From a checkpoint of a small transformer trained on Wikipedia.
Size: 11 layers, width 256, 4 heads of 64, MLP 704 GeGLU, vocabulary 4089, 9.89M parameters.
Training: a variant of Adam for these matrices, 531M tokens.
MLP neurons of a small language model. Each row is named by its layer, matrix (gate and up: input weights) and neuron, and shows model dimensions 128-223. Each number is 50 + 12 x the weight over its row's rms, rounded and kept within 0 to 99. A neuron's up and down rows have the sign that makes its largest values positive.
Before each neuron's rows, "fires on" lists the tokens most often at its 100 highest values on Wikipedia text that the model never trained on.

fires on: "_{", "^{", "{"
L6.gate97:43 36 20 46 32 37 82 47 59 60 51 50 67 58 52 69 37 56 64 47 45 45 78 55 46 52 59 55 55 66 57 56 50 43 20 55 57 28 37 53 43 44 30 54 52 49 53 38 78 47 39 41 56 43 43 57 39 49 41 68 53 51 47 51 66 49 16 75 25 59 58 43 40 79 50 62 39 54 47 79 40 61 48 39 56 43 55 45 38 37 62 38 40 37 46 64
L6.up97:41 41 22 43 45 43 46 37 42 47 35 51 47 43 69 27 76 59 71 47 52 47 55 64 44 51 63 56 49 50 21 61 48 59 41 43 62 60 58 44 72 51 33 62 45 55 25 41 50 41 50 42 53 62 25 68 55 50 49 60 49 44 42 46 38 51 54 39 42 33 59 50 49 46 59 65 48 34 68 59 64 44 51 49 25 49 45 24 59 55 64 38 65 43 45 59

fires on: "\n\n", " =\n\n", " (", " name"
L5.gate588:60 52 46 39 47 47 31 35 69 65 43 62 59 44 38 43 50 73 51 44 72 49 84 69 64 42 33 47 48 54 49 38 49 47 49 42 45 49 48 30 49 38 39 81 56 66 52 46 51 56 52 56 42 47 53 35 76 64 58 46 47 39 63 67 54 43 55 45 59 39 71 50 45 56 38 63 50 67 59 57 53 53 55 44 42 42 47 57 70 42 41 48 47 38 47 39
L5.up588:54 39 52 27 50 72 53 50 59 53 59 27 68 49 46 59 44 45 51 54 48 55 48 84 51 59 49 45 55 42 65 45 72 42 52 67 40 61 37 60 48 48 35 34 52 37 31 50 58 46 67 73 47 53 36 38 50 58 48 40 50 21 34 57 47 49 61 41 52 39 64 49 49 56 55 36 43 60 66 40 44 70 46 50 55 46 63 58 44 38 28 48 53 65 58 40

fires on: " c", "c", "ip", "b", "ot"
L7.gate555:38 39 50 56 31 51 55 39 30 65 64 49 62 47 60 27 47 24 62 42 27 16 59 39 64 46 58 47 37 51 57 25 39 32 36 41 62 23 38 46 47 37 38 61 47 60 56 39 77 47 15 38 53 55 42 49 46 62 52 57 54 37 39 31 71 40 60 60 50 61 70 25 37 55 54 53 55 56 43 45 48 44 57 38 41 42 43 57 53 45 60 69 49 37 58 58
L7.up555:46 45 52 50 90 48 44 41 64 54 48 47 65 27 47 54 66 53 57 42 41 60 62 67 55 62 56 81 47 35 46 61 47 37 34 68 20 50 57 34 51 68 37 22 58 47 50 58 54 50 46 40 58 53 28 46 65 44 55 31 48 45 52 39 44 58 45 68 39 40 63 59 62 52 22 52 42 51 58 62 52 52 38 54 40 38 70 28 47 55 49 47 38 81 52 58

fires on: " ==\n\n", "==\n\n", "\n\n", " ==\n", " ===\n\n"
L3.gate393:45 36 63 41 45 77 78 27 55 58 40 51 27 64 43 64 60 53 55 32 42 21 72 27 64 28 58 55 57 61 50 41 45 50 34 49 38 52 59 58 58 57 35 41 73 54 46 44 66 52 34 22 38 64 52 43 44 58 47 48 71 41 53 63 46 39 38 48 67 16 51 46 56 44 61 60 41 40 49 49 65 53 48 60 60 47 66 65 72 51 34 41 55 59 66 32
L3.up393:69 56 39 59 36 46 46 52 65 52 51 40 47 33 32 61 55 44 52 60 56 38 58 43 53 77 49 46 64 48 46 63 71 32 53 72 53 51 55 52 53 44 43 62 62 54 50 45 38 30 64 48 38 32 61 38 48 34 53 65 64 28 71 61 57 45 40 70 56 48 59 36 38 58 40 55 69 71 42 53 54 61 78 62 58 78 42 15 49 40 33 35 59 62 32 44

fires on: " d", "n", " le", " ab", " al"
L6.gate595:47 29 62 51 44 45 34 57 46 62 64 58 42 79 46 27 40 56 40 39 50 47 60 46 38 56 48 31 33 30 62 51 53 34 45 39 66 50 78 66 41 53 59 25 42 58 51 61 34 44 40 46 57 52 56 45 77 63 56 74 31 48 50 54 39 56 36 50 57 52 46 39 64 38 49 73 64 48 58 52 54 41 53 38 41 52 46 55 53 53 60 54 67 55 59 47
L6.up595:46 41 47 53 63 58 45 72 31 38 52 41 58 51 48 30 33 40 39 62 40 40 52 63 56 64 36 82 43 40 51 37 58 30 37 42 57 50 71 52 38 41 61 43 34 67 36 34 37 49 41 56 38 48 48 52 54 33 47 65 48 56 55 50 44 48 47 46 39 67 40 38 33 57 46 40 59 56 31 56 64 63 47 33 40 47 52 32 41 13 72 47 55 62 64 61

fires on: "on", " der", "ter", " (", " first", " v"
L5.gate299:49 34 26 49 48 44 56 54 58 60 48 39 54 51 53 47 59 54 50 54 30 42 48 50 45 36 44 50 49 48 43 54 52 54 36 43 51 59 59 59 35 49 41 72 72 56 35 52 54 44 53 40 47 39 48 48 32 57 54 49 36 36 60 60 66 60 67 35 55 47 47 54 72 49 63 56 69 48 39 41 59 53 65 53 68 53 38 41 57 64 33 34 53 19 60 48
L5.up299:59 51 51 72 28 57 51 60 63 55 51 30 51 52 54 30 49 40 15 52 39 43 40 19 47 44 66 42 49 33 65 59 63 52 58 43 38 41 24 43 47 43 51 38 55 62 53 36 52 54 63 48 44 39 49 58 47 50 35 58 29 51 76 42 41 46 29 49 60 54 45 30 49 38 59 29 52 54 69 73 70 65 49 58 76 53 75 40 48 66 53 48 60 62 43 55

fires on: " time", " |", " around", "ies", "ome", " across"
L3.gate404:32 44 48 57 56 49 50 38 64 48 56 66 63 69 53 61 53 51 39 41 66 50 66 62 51 63 26 51 71 69 65 63 63 34 34 48 41 48 33 65 67 55 29 54 57 58 63 67 47 46 53 59 57 45 38 53 40 44 44 48 52 52 56 54 74 67 56 55 64 50 41 49 40 62 32 66 49 23 58 59 44 55 59 40 57 59 57 53 40 66 50 61 42 60 36 56
L3.up404:33 32 47 52 52 27 56 49 57 64 59 69 52 55 53 61 62 54 61 36 35 58 85 55 61 37 49 50 55 47 61 57 43 62 56 41 52 41 71 59 47 59 56 68 71 39 44 62 22 32 30 55 59 67 57 43 43 49 47 65 40 54 55 45 68 41 56 50 41 35 72 42 61 51 57 56 42 29 37 33 32 58 65 66 28 56 45 57 55 66 65 64 46 48 67 40

fires on: " not", " Notes", "act", "ast"
L5.gate220:59 50 40 36 28 55 56 40 42 41 45 51 55 37 62 49 30 78 41 58 62 49 49 41 55 41 30 63 62 74 43 55 53 48 39 21 70 67 52 47 49 39 47 60 41 42 40 42 67 57 60 53 67 52 39 67 63 58 65 47 75 32 57 36 73 69 59 45 31 37 49 41 46 49 41 65 59 37 56 44 72 36 63 33 57 57 53 71 61 65 39 57 67 62 72 57
L5.up220:57 39 60 40 36 52 67 50 53 46 22 36 41 56 62 51 53 46 37 60 38 54 41 54 51 46 44 56 71 47 68 52 45 68 55 34 47 51 56 64 55 37 59 64 68 58 65 29 31 59 47 56 50 41 46 71 31 69 40 37 51 54 47 34 55 39 67 57 46 63 45 40 44 44 37 35 53 57 55 52 56 31 61 51 54 54 76 61 33 60 61 22 58 39 46 43

fires on: "=", "\"", ";", "O", "The"
L3.gate357:32 48 33 49 66 52 34 50 62 66 18 52 60 44 60 48 28 60 62 55 51 47 52 48 27 54 62 65 74 54 51 56 47 36 32 36 56 36 37 29 56 42 43 45 44 45 62 58 49 46 56 73 49 56 64 46 37 61 42 57 67 60 36 44 49 33 31 39 48 58 64 32 55 45 45 61 50 63 59 40 55 59 43 44 58 61 59 55 72 45 48 45 49 44 34 48
L3.up357:34 62 61 49 64 43 63 47 45 61 56 42 65 57 74 29 35 31 60 38 43 41 44 66 69 66 53 56 42 56 37 45 60 62 46 46 53 54 58 42 45 37 48 41 45 28 66 37 54 45 43 47 88 24 34 51 70 54 77 41 41 49 61 60 48 46 62 56 63 42 58 51 36 42 48 68 67 64 43 51 53 57 51 72 51 60 49 53 48 56 48 46 36 42 73 49

fires on: ");", " ;", ";", " —;", " Ret"
L7.gate480:40 68 50 57 52 41 40 53 47 72 33 62 54 30 52 54 24 50 48 43 70 60 61 49 40 60 60 67 68 74 42 48 32 47 41 65 50 56 67 47 62 51 34 43 49 56 37 49 80 44 29 71 45 57 30 37 54 44 45 40 53 64 82 66 40 42 49 42 50 56 42 49 52 46 55 28 46 49 60 50 61 48 64 64 49 43 36 71 43 34 41 49 68 52 29 56
L7.up480:51 49 44 66 41 53 77 52 52 53 40 47 53 46 36 56 30 44 51 34 66 61 69 52 46 59 58 44 52 51 35 59 42 54 55 49 58 51 48 78 23 54 55 45 67 71 41 69 60 48 52 55 65 27 58 53 67 29 53 56 42 69 44 52 54 42 66 28 68 33 43 75 38 55 43 47 52 48 48 59 47 55 53 65 49 49 61 39 46 33 38 46 61 43 42 51

fires on: "s", "es", "ects", "ases", " games"
L6.gate265:32 49 50 47 21 52 32 37 52 28 48 47 56 66 66 58 48 47 44 41 46 47 54 39 21 72 47 63 65 56 50 51 43 58 47 54 59 49 50 40 74 47 32 60 57 44 48 68 50 34 82 75 45 26 69 50 26 30 41 76 53 52 60 56 72 47 67 43 68 41 31 50 49 61 70 42 47 60 55 24 56 60 49 38 44 52 38 80 32 47 74 43 40 31 63 36
L6.up265:34 56 55 63 64 42 46 46 45 53 38 34 44 50 59 62 36 48 47 50 43 49 60 39 36 55 57 54 50 38 49 60 61 48 64 39 46 55 24 54 40 72 64 44 52 46 43 67 35 54 35 48 40 48 58 71 58 38 27 39 43 59 81 39 48 45 39 44 25 19 62 60 47 35 53 45 33 70 67 59 62 46 37 43 47 36 65 41 47 43 54 74 33 69 30 42

fires on: " ", "\n", "ar", " video"
L3.gate58:65 30 40 41 53 62 43 44 35 44 56 30 57 69 51 41 48 36 38 59 32 48 57 30 43 58 56 58 46 55 42 35 37 42 53 61 36 58 63 56 49 48 57 41 34 58 48 35 45 53 32 47 57 43 61 36 59 61 49 57 61 37 77 52 48 46 28 46 44 51 67 38 66 75 37 64 47 54 39 49 54 45 48 43 51 35 66 48 45 45 58 49 45 76 58 64
L3.up58:52 47 43 29 52 68 37 56 61 55 52 44 23 65 68 41 69 32 48 33 40 55 46 68 58 43 47 60 60 40 59 42 58 41 59 48 19 71 38 77 53 49 42 26 47 77 42 54 73 47 43 59 64 63 26 33 56 56 55 45 52 70 59 54 51 33 46 31 53 49 60 50 46 61 46 39 64 41 44 46 68 40 40 74 73 53 75 65 54 66 59 40 45 44 58 66

fires on: " =\n\n", "\n\n", "===\n\n", "===\n", " ===\n\n", "====\n\n"
L5.gate237:20 52 61 46 55 40 58 31 72 50 42 64 72 31 52 48 47 55 49 50 37 40 66 37 59 38 56 64 59 71 48 49 35 50 50 53 60 58 44 48 63 42 58 48 62 41 39 51 48 47 48 52 46 55 57 27 55 73 46 52 62 30 72 66 69 35 58 30 46 33 36 49 52 65 56 48 49 57 70 64 52 69 51 46 35 44 42 32 63 50 57 33 65 38 45 45
L5.up237:35 46 32 45 51 55 40 49 57 39 40 17 29 37 57 51 51 57 43 50 55 51 30 74 50 40 35 52 57 55 48 51 56 64 56 63 58 49 58 51 66 51 67 43 64 59 42 34 62 38 47 61 49 39 45 40 49 26 51 68 75 35 66 52 66 53 55 49 59 34 60 36 50 50 54 46 15 57 74 67 70 52 44 61 66 51 42 44 51 44 54 39 45 45 53 48

fires on: "s", "es", "ations", "ages", "ots", "ers"
L7.gate261:44 21 38 65 29 52 45 35 62 42 40 48 67 76 73 72 38 54 56 41 45 63 57 54 45 60 42 62 56 31 60 73 52 42 55 41 61 40 57 39 47 65 53 53 49 58 61 77 46 66 56 37 26 52 72 60 46 29 32 64 66 57 61 48 55 43 85 40 43 41 37 47 52 48 43 48 41 66 47 45 52 44 56 47 52 51 64 42 41 22 57 47 48 47 55 58
L7.up261:64 57 48 32 33 29 44 38 67 49 33 56 54 60 45 37 40 63 57 37 44 41 61 48 41 57 38 45 50 51 56 55 55 52 49 47 75 37 46 45 40 63 59 50 43 36 42 59 62 33 49 51 56 55 51 45 38 28 39 56 51 60 37 60 66 43 63 61 65 66 50 65 42 47 68 49 33 50 50 57 47 67 30 53 23 28 53 58 48 51 42 69 41 60 57 37

fires on: " d", " D", "-d", " rel", "d", " l"
L5.gate573:41 39 52 61 57 50 54 49 55 41 44 50 54 31 60 71 46 36 54 69 35 48 45 53 61 57 75 72 55 45 58 55 40 48 46 43 51 60 50 49 51 70 44 72 48 43 41 57 65 23 29 61 47 61 13 53 43 56 46 24 49 48 28 45 67 58 36 43 68 38 61 56 24 49 35 56 28 53 60 47 47 55 44 64 50 44 40 37 66 56 43 63 45 59 56 67
L5.up573:52 42 76 59 77 51 37 58 79 47 51 48 51 56 58 38 78 47 62 70 15 43 41 50 50 47 42 56 45 46 47 49 63 32 46 25 44 49 32 50 66 54 59 73 47 56 22 74 34 63 52 54 64 51 31 40 66 56 57 55 45 76 50 28 47 73 49 64 40 45 62 53 48 63 29 57 62 50 40 57 48 45 49 28 64 49 68 45 52 36 49 38 58 35 51 44

fires on: "ic", "ural", "ical", "ional", "al", "inal"
L5.gate543:40 55 49 43 50 37 71 38 69 26 53 48 54 41 77 64 55 51 36 45 43 40 38 26 59 56 59 44 50 53 68 49 48 59 43 39 40 73 61 48 41 50 60 76 56 45 47 51 55 50 55 39 44 60 57 39 54 27 27 33 49 34 56 68 45 55 41 42 53 54 64 60 37 33 45 51 49 41 55 38 40 59 48 47 36 34 60 66 56 69 72 61 57 53 80 32
L5.up543:44 50 26 53 48 52 60 46 37 50 37 47 32 51 73 59 69 45 82 71 52 63 40 49 52 57 65 41 40 39 59 52 58 48 53 38 52 56 39 64 38 52 40 62 47 70 53 48 43 46 48 22 40 32 64 48 39 39 48 82 64 53 40 43 43 58 46 53 47 45 63 60 53 42 67 55 34 45 37 87 60 62 36 39 58 48 68 82 63 52 61 53 29 67 43 54

fires on: "or", " po", " No", " fac", " Po", " Bu"
L7.gate307:34 59 41 62 53 38 63 46 60 51 30 35 45 30 47 70 52 56 39 70 36 58 51 51 49 48 61 42 45 53 64 23 39 31 36 55 55 44 73 31 58 57 49 77 54 48 69 73 60 44 52 56 68 37 65 61 36 49 22 58 63 48 55 57 65 40 77 33 35 68 77 57 38 45 56 42 43 52 45 33 49 39 39 56 66 52 45 65 43 58 50 64 45 48 54 66
L7.up307:32 49 44 58 50 37 52 44 50 43 53 72 46 72 50 59 58 41 57 55 58 61 52 52 50 50 34 51 60 61 54 47 45 70 66 44 45 23 73 63 62 62 49 53 62 35 49 45 49 55 57 17 42 61 32 58 54 52 56 50 63 39 28 50 54 48 44 65 59 41 69 51 38 49 50 51 33 43 49 39 53 40 37 59 52 38 42 37 38 56 34 59 60 71 50 59

fires on: " ;", ");", ";", "w", "ospital"
L7.gate658:36 72 27 48 35 64 41 77 49 51 49 52 45 36 57 34 31 51 39 28 35 58 48 67 52 56 50 39 78 53 50 39 40 63 49 50 56 71 48 64 31 35 50 45 41 57 62 47 61 63 52 53 52 60 36 51 24 37 38 41 45 54 79 51 56 33 66 27 60 60 73 40 44 48 55 34 62 46 30 22 59 55 66 49 67 57 53 45 64 42 46 42 50 36 59 56
L7.up658:23 66 56 60 53 32 68 53 50 55 42 68 52 61 58 46 31 34 50 46 41 50 38 51 52 40 60 49 46 32 56 49 60 39 42 48 42 41 43 77 45 65 51 51 61 46 56 59 46 35 45 79 51 41 77 66 52 39 46 49 62 50 63 41 55 55 72 45 59 66 71 68 27 46 48 28 48 70 47 62 71 49 57 72 59 65 49 56 54 49 41 30 49 47 70 56

fires on: "h", "ic", "th", "ific", "ical"
L5.gate531:43 73 54 38 58 35 58 46 47 40 57 46 41 35 53 59 57 60 47 45 50 57 48 60 52 71 49 54 48 43 57 37 42 69 51 26 42 78 60 40 55 56 55 67 49 64 46 49 49 58 28 45 46 74 68 50 42 69 36 51 73 46 61 74 52 59 35 56 68 41 32 53 55 38 53 47 52 46 57 40 50 32 76 42 51 34 49 43 67 44 70 43 71 56 62 34
L5.up531:26 45 52 32 46 38 64 52 40 39 51 28 46 50 52 53 41 33 62 44 53 46 39 46 68 38 54 34 42 70 45 46 31 35 26 49 42 60 57 31 57 61 50 58 32 39 44 32 50 69 46 37 64 27 55 73 31 45 78 59 73 64 47 55 30 71 57 62 51 44 36 54 27 46 54 43 47 51 57 43 52 34 57 50 54 49 55 32 59 49 61 44 46 72 59 56

fires on: " (", " in", " |", ":"
L3.gate408:58 53 60 48 40 64 39 38 57 40 57 65 44 48 49 50 43 48 44 58 47 52 64 54 45 57 65 49 70 63 53 39 46 38 46 30 31 48 57 43 47 71 45 45 49 73 43 65 63 65 34 57 68 53 22 33 44 57 49 25 50 44 54 45 63 43 45 49 44 41 46 53 48 68 45 65 46 48 45 44 67 77 41 54 44 38 17 35 27 45 42 43 63 61 57 55
L3.up408:66 60 53 47 48 53 48 46 40 50 60 56 38 46 53 55 28 65 40 50 34 45 75 47 57 54 67 57 67 69 37 49 47 36 47 12 35 64 43 40 54 75 41 51 49 75 53 59 57 58 42 51 58 51 29 51 39 70 47 24 54 42 55 55 52 47 39 53 43 42 55 40 38 53 62 41 45 53 31 34 67 52 44 40 42 43 25 26 33 48 41 37 61 40 68 59

fires on: " d", " med", "-d", " km", " m"
L6.gate157:47 43 59 50 47 59 41 70 57 68 47 54 66 32 84 47 69 60 39 68 51 46 38 54 40 48 60 70 32 59 46 45 44 50 52 40 53 60 74 45 62 40 62 55 43 58 67 39 54 53 47 42 75 52 22 50 55 59 65 72 40 36 59 40 49 61 55 48 58 27 63 41 53 42 37 56 26 56 62 63 39 21 49 45 50 32 44 53 43 50 64 30 58 59 50 27
L6.up157:47 58 52 30 60 50 41 54 82 48 41 45 70 53 61 45 61 66 51 69 26 41 58 67 46 66 52 50 44 53 57 31 47 40 53 39 45 59 48 35 61 54 64 63 53 63 62 72 60 37 57 56 50 44 41 39 43 24 45 81 70 64 43 46 31 65 50 37 40 48 54 49 47 64 36 45 57 58 42 43 49 54 32 18 59 56 29 29 54 33 61 38 32 51 65 30

fires on: "ann", " ass", " Ind", " und", "n", " not"
L6.gate348:68 52 70 45 53 57 26 64 36 46 64 42 39 61 63 44 51 50 36 54 46 40 52 48 37 37 34 60 49 65 45 44 46 46 45 53 62 35 55 48 57 52 58 53 44 57 66 40 65 78 43 53 50 48 46 48 46 54 30 38 29 64 78 54 52 82 56 54 51 26 37 40 56 53 46 35 68 51 49 37 42 51 72 24 50 48 39 61 33 59 30 36 50 45 27 29
L6.up348:30 71 78 51 40 44 36 46 32 58 60 43 49 68 54 53 43 80 27 50 49 55 53 60 50 32 32 53 53 56 45 62 68 46 46 26 38 38 61 49 43 36 52 52 43 39 55 30 43 61 47 28 56 44 50 41 51 58 52 52 40 55 40 40 59 44 35 45 55 45 41 61 44 68 43 51 49 52 55 53 51 45 69 62 36 39 62 64 51 54 38 53 29 51 40 46

fires on: " by", " of", "ating", "itional", "19"
L3.gate361:65 50 62 23 68 55 60 47 38 41 55 72 37 36 33 57 60 42 68 47 56 61 30 22 53 48 72 38 50 69 59 47 43 31 66 44 56 39 47 59 72 42 44 43 61 36 50 33 50 45 54 51 54 40 79 43 47 50 40 32 35 66 23 48 37 48 79 59 39 49 41 36 55 39 45 60 54 32 63 59 21 69 57 54 43 31 42 50 56 40 69 34 50 51 48 58
L3.up361:29 53 46 47 42 53 61 50 65 33 60 58 55 40 29 59 55 54 47 53 55 60 55 52 25 69 69 48 54 56 24 31 41 41 53 71 45 48 42 55 59 64 38 62 72 47 42 42 56 38 47 77 51 40 66 48 58 51 66 56 52 60 66 79 64 65 43 48 51 42 61 62 46 66 48 51 34 49 37 66 41 69 30 59 67 34 51 60 41 48 58 48 42 43 60 63

fires on: ".", "ra", " by", " :", " of", "ro"
L3.gate431:41 57 57 38 49 37 43 65 41 62 61 78 75 48 36 51 72 60 61 52 35 44 44 68 51 75 72 53 49 63 49 39 41 42 37 68 66 59 43 37 45 54 29 46 48 50 57 47 41 48 45 46 37 61 43 34 55 61 69 28 47 65 51 54 32 44 60 54 59 57 48 51 36 52 63 61 35 55 52 58 31 47 38 43 29 49 51 75 64 35 49 68 60 42 45 51
L3.up431:36 46 62 18 59 46 69 39 52 40 36 56 73 32 43 43 70 56 50 72 52 85 46 64 51 66 62 25 40 46 34 33 57 50 61 62 58 57 68 50 61 50 39 36 41 43 24 38 59 41 44 45 38 50 34 46 58 33 35 76 61 44 61 47 36 69 49 66 49 44 49 43 51 44 58 63 44 47 56 50 49 65 49 53 69 60 53 44 62 49 42 50 37 53 64 59

fires on: "_{", "^{", "{", "[", "("
L6.gate565:42 53 57 60 50 69 65 48 74 45 58 52 59 44 47 57 56 43 65 69 60 57 59 41 49 36 50 46 73 61 43 57 51 40 44 45 68 45 41 58 51 48 47 36 31 23 50 24 70 58 18 63 71 60 28 46 46 50 49 50 44 56 56 38 64 42 34 53 31 41 54 22 40 80 41 69 45 59 70 60 70 54 63 29 25 26 44 51 53 42 66 31 65 43 43 40
L6.up565:39 45 32 45 54 55 42 29 38 42 55 51 72 40 66 42 64 59 65 53 36 50 46 55 58 33 54 37 60 49 44 41 34 37 38 46 40 64 55 25 47 42 36 67 50 42 40 43 57 44 34 55 45 43 32 50 40 44 43 67 78 40 66 52 62 59 42 37 57 33 47 59 40 60 19 45 48 70 46 35 56 40 70 29 38 48 20 37 36 36 58 63 53 54 36 46

fires on: " British", " |", " US", ".", " European", " World"
L3.gate91:34 41 59 48 35 49 66 26 55 63 45 55 63 37 41 70 66 43 32 58 45 63 58 36 68 59 37 74 40 55 67 33 37 48 40 53 41 62 50 51 51 70 53 53 54 64 27 58 69 42 44 62 36 44 51 31 21 59 66 49 54 61 67 80 65 50 49 56 49 39 61 56 46 56 39 64 69 58 46 63 35 44 44 61 45 56 55 30 42 74 33 44 46 69 54 34
L3.up91:35 45 42 51 45 55 65 43 24 34 43 44 55 55 31 48 36 52 34 57 36 50 43 30 63 77 51 57 47 55 46 60 58 71 48 76 51 60 36 53 39 69 55 54 50 74 36 56 51 54 47 64 51 31 43 64 25 67 53 45 42 53 48 62 34 49 46 46 49 27 52 51 49 82 48 44 57 63 47 54 36 34 61 60 40 59 70 39 36 53 30 38 46 56 38 22

fires on: " oper", " sur", " activ", " at"
L3.gate557:18 71 44 42 75 59 35 47 37 55 40 45 65 34 51 61 57 58 61 60 53 53 58 43 43 36 38 58 49 53 49 53 35 62 50 65 64 29 61 63 76 55 28 33 44 36 50 61 50 36 56 58 52 62 51 53 44 55 47 36 49 58 58 36 34 44 50 50 61 50 41 49 48 57 61 48 58 41 54 49 50 47 38 33 14 40 53 65 49 69 60 52 64 60 64 84
L3.up557:45 63 52 38 43 57 65 51 35 54 57 25 40 58 23 42 73 55 72 37 58 53 44 56 49 51 38 50 58 51 26 56 35 56 47 33 38 45 49 65 54 66 46 38 35 57 46 40 62 56 51 35 57 46 53 60 65 51 43 43 41 34 60 37 69 73 25 55 48 47 63 44 55 62 61 57 57 37 44 39 38 34 54 40 56 48 47 39 25 42 46 38 53 25 73 47

fires on: " |", "|"
L3.gate197:46 46 37 41 56 45 53 23 73 57 51 43 68 45 50 57 62 45 49 43 45 49 78 59 65 73 34 49 72 68 64 35 26 55 39 56 55 56 27 63 35 67 40 46 61 39 25 66 65 50 49 50 58 58 25 11 46 56 53 44 41 57 66 78 71 48 35 49 32 40 43 65 36 49 50 54 66 45 38 35 35 62 61 51 37 56 43 38 52 59 59 57 60 51 45 48
L3.up197:45 45 36 63 61 48 75 26 67 64 40 44 60 54 43 65 57 54 45 33 52 58 79 65 62 50 41 52 86 61 64 37 37 70 63 51 57 75 37 59 33 64 48 48 47 53 33 67 55 60 33 48 56 52 47 30 59 62 58 56 20 49 53 63 54 45 38 45 25 39 45 64 38 46 64 36 80 57 56 38 54 50 69 50 49 43 53 56 50 37 50 55 63 35 46 46

fires on: "G", " in", " +", " =", "RA", " -"
L3.gate284:41 49 71 65 55 38 43 49 59 54 63 46 33 47 61 43 45 57 56 40 43 45 77 62 60 46 51 53 71 61 68 22 53 24 38 62 53 49 44 40 67 70 45 54 47 62 43 40 64 42 48 59 77 76 58 42 58 65 30 62 53 68 59 67 71 30 52 46 24 64 58 42 52 46 62 50 54 61 65 44 44 49 57 52 54 54 64 48 61 19 35 64 61 56 41 43
L3.up284:50 60 63 64 57 54 48 50 51 41 74 50 51 59 62 75 50 61 49 59 32 64 32 58 41 43 55 48 70 36 66 46 45 35 59 50 60 34 64 61 44 49 49 47 27 55 31 36 57 43 35 55 54 69 40 52 45 52 66 69 54 66 75 40 52 34 42 55 42 40 26 42 57 91 63 54 41 45 51 52 46 44 49 41 39 41 58 58 32 30 58 61 54 32 37 44

fires on: " were", " =", " was", " -", " are", " —"
L3.gate337:48 52 54 41 50 52 57 41 50 54 53 40 54 46 41 51 39 72 59 42 52 58 51 39 36 48 30 43 77 63 39 45 60 34 40 69 44 45 70 66 58 76 55 46 55 54 25 52 50 54 48 54 33 82 43 30 70 44 25 66 64 30 38 59 55 56 60 50 47 28 71 53 43 46 58 39 49 61 59 67 47 53 61 62 32 55 54 27 52 43 26 48 44 46 53 39
L3.up337:61 29 69 53 32 22 62 44 54 24 55 54 47 50 57 66 72 41 71 78 49 51 33 40 53 41 55 62 55 33 49 71 49 57 28 52 49 46 44 43 54 43 47 46 50 45 42 52 29 67 40 28 42 49 59 42 48 42 33 73 55 46 55 31 65 50 45 62 60 46 53 63 42 46 59 50 57 48 50 63 68 62 45 47 72 56 63 56 46 36 50 67 56 33 37 45

fires on: ".\n\n", ".", " "
L7.gate690:71 35 40 36 37 51 56 45 46 50 32 35 46 67 53 51 40 41 22 47 42 40 58 64 51 47 68 51 41 38 39 61 45 40 57 51 51 65 61 37 65 45 61 43 31 34 34 39 47 49 50 44 37 36 70 42 54 58 45 58 62 65 52 57 47 47 45 49 62 67 36 56 52 74 50 67 33 43 51 65 52 69 36 73 66 39 74 49 66 44 36 66 52 64 54 51
L7.up690:35 51 48 59 61 40 55 82 55 27 42 44 36 64 53 58 52 40 26 49 48 31 69 74 58 44 44 51 47 51 49 48 46 50 78 34 24 57 43 11 52 39 46 58 42 43 61 67 61 45 51 36 50 64 52 54 43 61 61 36 45 42 67 58 23 45 51 45 35 57 43 32 49 42 47 36 60 43 61 49 56 45 52 44 48 49 50 60 69 57 42 52 54 49 59 50

fires on: "V", "ars", "f", "its", "ens"
L3.gate440:48 47 46 65 47 43 54 49 35 11 58 44 55 36 68 25 53 45 56 59 48 54 47 47 65 45 53 49 48 57 47 56 43 41 51 51 54 55 54 49 63 47 37 25 44 44 76 51 47 29 58 55 46 62 47 39 78 50 42 39 51 51 46 48 50 65 48 39 62 41 49 38 51 66 45 50 45 56 55 64 54 64 44 45 58 65 34 26 43 58 47 52 28 29 77 41
L3.up440:33 46 60 66 48 57 47 54 50 41 62 55 65 61 68 26 53 48 51 51 51 46 33 64 40 54 55 55 50 44 61 57 63 65 60 44 44 64 56 46 56 37 26 49 66 39 66 50 21 29 50 39 37 36 45 44 71 26 41 51 47 32 41 42 50 35 61 51 65 47 76 48 45 61 28 61 50 47 72 39 44 46 59 43 58 35 36 35 36 48 37 45 39 50 68 38